From a checkpoint of a small transformer trained on Wikipedia: a variant of Adam for these matrices, 4619 steps.
MLP neurons of a small language model. Each row is named by its layer, matrix (down: output weights) and neuron, and shows model dimensions 272-399. Each number is 128 + 32 x the weight over its row's rms, rounded and kept within 0 to 255. A neuron's up and down rows have the sign that makes its largest values positive.
After each neuron's rows, "raises" lists the tokens whose logits its output raises most directly, leaving later layers aside.

L5.down877 [138   0 151 154 148 115  76 115 138 141 159 108 108 110 125 107 126 139 124 127 130 136  84 130  76 180 159 132 125 137 139 160 135 132 163 135  71  87 139 119  61 198 120 146 163 130 144  86 156 138 124 126 121 143  86 171 102  74 128 124 223 155 174 135 153  98  95 128 172 121 193 146 111 131 108 128 127 151 164 138 153  90 149 102 156 146 159 189 146 108 123 137 125 153 175 116  68 106  79 182  92 137  87 241 109 169 166 151 152 126 114 120 144 125  84 121 184  61 107 157 138  98 157 111 124 150  53   0]
raises: "===Other", "-", "==See", "==Notable", "|"

L7.down1853 [144 127 168 143  99 170 125  96 164 147  82  91 135  91 182 162 185 187 175 163 166 123 126 134 166 122  83 120 117 149 136 163  99 143 120 131  91 160 137  89 150 159 105 104 123 128  76 172  90 120 136  98 206 126 100 138 124 113 118 130 180 138 154 131 108  98 124 172 166 104 139 132 111 141 104 101 100  25 144  99 146 124 126 115 121 120 126 111 157 215 138 111  88  64  95 135  98 152 155 174 169  83  98 143 108 176  62 126 108 118 132 110 130 146 105 164 142 121 110 131 111 105 126 150 109 155 150 103]
raises: " whose", " who", "'s", "en's", "a's"

L5.down890 [204 133 120 149 172 186  65 176 138 132 156 157 101 109 102  90 158 137 136 118 171 103 176 148 131 135 154 129 113 124 135 102 131 110  98 124 126 144 157 141 134 162  90 117 165  93 191 158 101  52  92 128 128  82 134 194 141 152 101  96 114 107 147 171 104 112 156  72  61 144  90 201 107  77 150 108 161 138 136 103 106  92 101 125 168 106 142  74 132  81 104 159 164 129 183  67 138 138 150 136 124 157  91 142 189 113 147 114 151 176 176  92 110 113 110 114  95 175 112 126 137 109 140 128 153 138 136 165]
raises: "ized", "ization", "ised", "ity", "izing"

L5.down571 [ 90  92 116  83 156 161 151 136 163 110 143 197 125  87 186 180 105 136 171 106 177  70 111 124  94 134 124 121 118 102 128 132 105 136 100 127 114 138 143 120  92 199  92 118 110 112 130 156 175 201 148 133  98  69 142 109 128 142 112 171 179 103 188  84 131 114 127 156  95 130 124 146 128 158 102 106 190 177 185 182 125 134 196 109  82  95 169 141  99  83 163 129 143 135  84 129  86  99 130 100 149 100 129  49 116 134 103  96 107 167 114 132 136  93  91 121  96 176 113  99 127 151 125  60 119 155  97 129]
raises: " son", " father", " brother", " uncle", " son,"

L7.down1498 [111 124 157 114  97  81 129 105 135 133 121 128 129 104  83 118 146 181 108 148 132 136 195 121 107  97 123 139 152 135 175 158  42 134 118 103 151 153 118 106 137  90 126 134 196 198 149 171 110 144 171  86 164 118 144 107 163 115 120 121 106 110 126  84  59 116  96 116 117 181 132  99 196 183 124 175  97  75 142 123 124 124 172 110 134 115 162 127 125 137  93 155 118 160 173 138 175 172  65 176 135 166 124 148 146 144 115 171 160 133 139 153 154 116 154 148 137 157  76 112  96 108  85 136 125 124 158 114]
raises: "ism.", "istic", "ist,", "ism,", "ist"

L5.down925 [197 228 181  90 117 157 154 113 157 159 116 129  95 175 117  82 136 134 154 116 111 103 111 125 141 114 155  94 118 129  63  88 137 129 129 131  95  97  80 121 108 122 108 131 105  65  72 112  95 125 109 107 153 128 158 165 148 158 109 120 169 124 185 168 130 112 139 154 139 145 157 116 129  97 150 147 106 168 160 135 158 172 124 122 109 101 181 122 119 120 144 127 128 145 138 150  44  96 179  79 147 124  79 185 130 168 146 113 121 142 142  77 135  26 107  97 128 151 125  65 180 136  91  84  65 107 116 119]
raises: "ations", "ations,", "ation,", "ians", "ations."

L7.down808 [124  72 106 171 120  91  83 100 176 160 117 148  69 134 120 145 122 115  60 122 127  93 139 110 146 154 123 152 156 151 142 156 142 219 136 116 129  86 157 128 116 138 113 140  84 165 129 145 102 148 186  91 115 132 112 191 195 140  31 148 162  48 119  87 148 109 130  77 157 171 125 155  57 135  96  89 144 109 164 198 102  94 192 137 104 102 156 140 143 147 124  72 142  97 105  85 137 157 142  89  98 172 167  21 110 108  81 110 158 143 132  89  73 125 129 150  51 117 149 124 166 122 110 130 133 109 192 157]
raises: " this", " its", " these", " it", " those"

L5.down1395 [148 167 106  89 118 143 133 111 129 175 136 138  63 119 123 196 125 141 138 117 127 127 144 149 140 155 156  71 117 132 143 142 140 122 102 137  64 109  88 150 126 108 136 133 159 144  73 140 103 140 156 138 120 126 121 102 123 173 139 134 173 139 141  85  48  73  88  59 115 159 138 184 111 100 138 154 142 153 155  98 155 122  94 124 107  91 190 126 156 115 111 118 125 129  87 111 130  93 136 136  69  53 124 126 162  70  88 103 130 170 117 130 120 159 148 136 186 163 135  60 105 138 132  73 160  93 101 137]
raises: "le", "h", "gu", "lem", "le."

L7.down1081 [166  89 139 135 138 117 133 160 121 141  90 160 149  82 156 124 159 164  93  89 153 158 118 109 146 127 111 158  52 136 122 112  95 127 133 137 108 164 118 170 117 132 143 154 164 139 135 125 131 158 139 105 118  98 172  90 139  90 144 103 130 134 164 130 142 123 119 132 145 123 136 139  95 119 142  64 118 100 116 151 117 142 152 118 111 107 154 135 161 106  43 194 114 130 223  94 128 105 154  84 114 154 104 111 132 142 118 152 120 183 142 152 162 142 138 107 140 146 155 128  97 116  87 160 116  23 102 159]
raises: "en", "en,", "en's", "en.", " development"

L7.down1756 [111 124  92 136  72 127 150 146 160 147  92 124 140 144 124 127 171 127 135 100  97 101 111 102 170 160  95  89 182 139 171 114 190 158  99  86 145 120 122 150  87 191 104 160 120 151 153 106 116 134 120 131 152 120 121 111 111 156 122 104 133 177  91 127 129 106 123 111 103 140 142 123 138 102 120 116 120  90  89 159 119  77 142 131 107 158 143 114 132 155 139 158 136 100 117 207  80 132  69 138 122 118 135 167 166 125 211 163 205 108 150  88 131  85 117 110 150 116 111 134 140 141  92  93 124 136 129 124]
raises: " 1966", " 1977", " 1975", " 1954", " 1959"

L5.down142 [108 164 131 122  95 155 150 176  94 123 145 132 125 125  92 131 138 100 158 123 121 157 130 158  98 112 149  72 104 168 120 214  71 122 143 156 148  97 153 107 108 109 183  60  70 172 161 125 104 151 143 122 129  83 120 103 135 150 116 125  99 113 113 146 141 146 145 151 130 124  72 112  99 149 126 131 178 113 158  69  98 132 167 162 102 178  87 106 140  84  99 151 129 111 198 159 104  69 183 101 103 115 118 152 151 106  74 151 174 180 138 164  95 126  85 119 133 119  64 165  96  61 170 103  95  94 131 184]
raises: "igned", "erv", "ign", "erve", "ert"

L7.down304 [169  78 172  76 166  74 170 120 109 121 135 117 116 161 113  66  61 162 158 152  92 103 142 119 165 107 126 158 163 128 109 112 179 124 134 106 144 110 142 143 112 132 141 112 106 141 122  60 151  86 115 128 151 134 148 145  94 110  91 152 134 139 131 107 161  94 101 129 125 155 186 146 110 106 130 127 137 156 130 118 121  37 159 101 138 119  61 124 155 164 123 148  81 112 116 172 160 154 138 106  89  98 138 145 105 131 112 142 102  90 113  92 155 103 104 173 144 127 111 167 134 130 121 100 136 162 119 140]
raises: "ung", " Hy", "-h", "-b", "-g"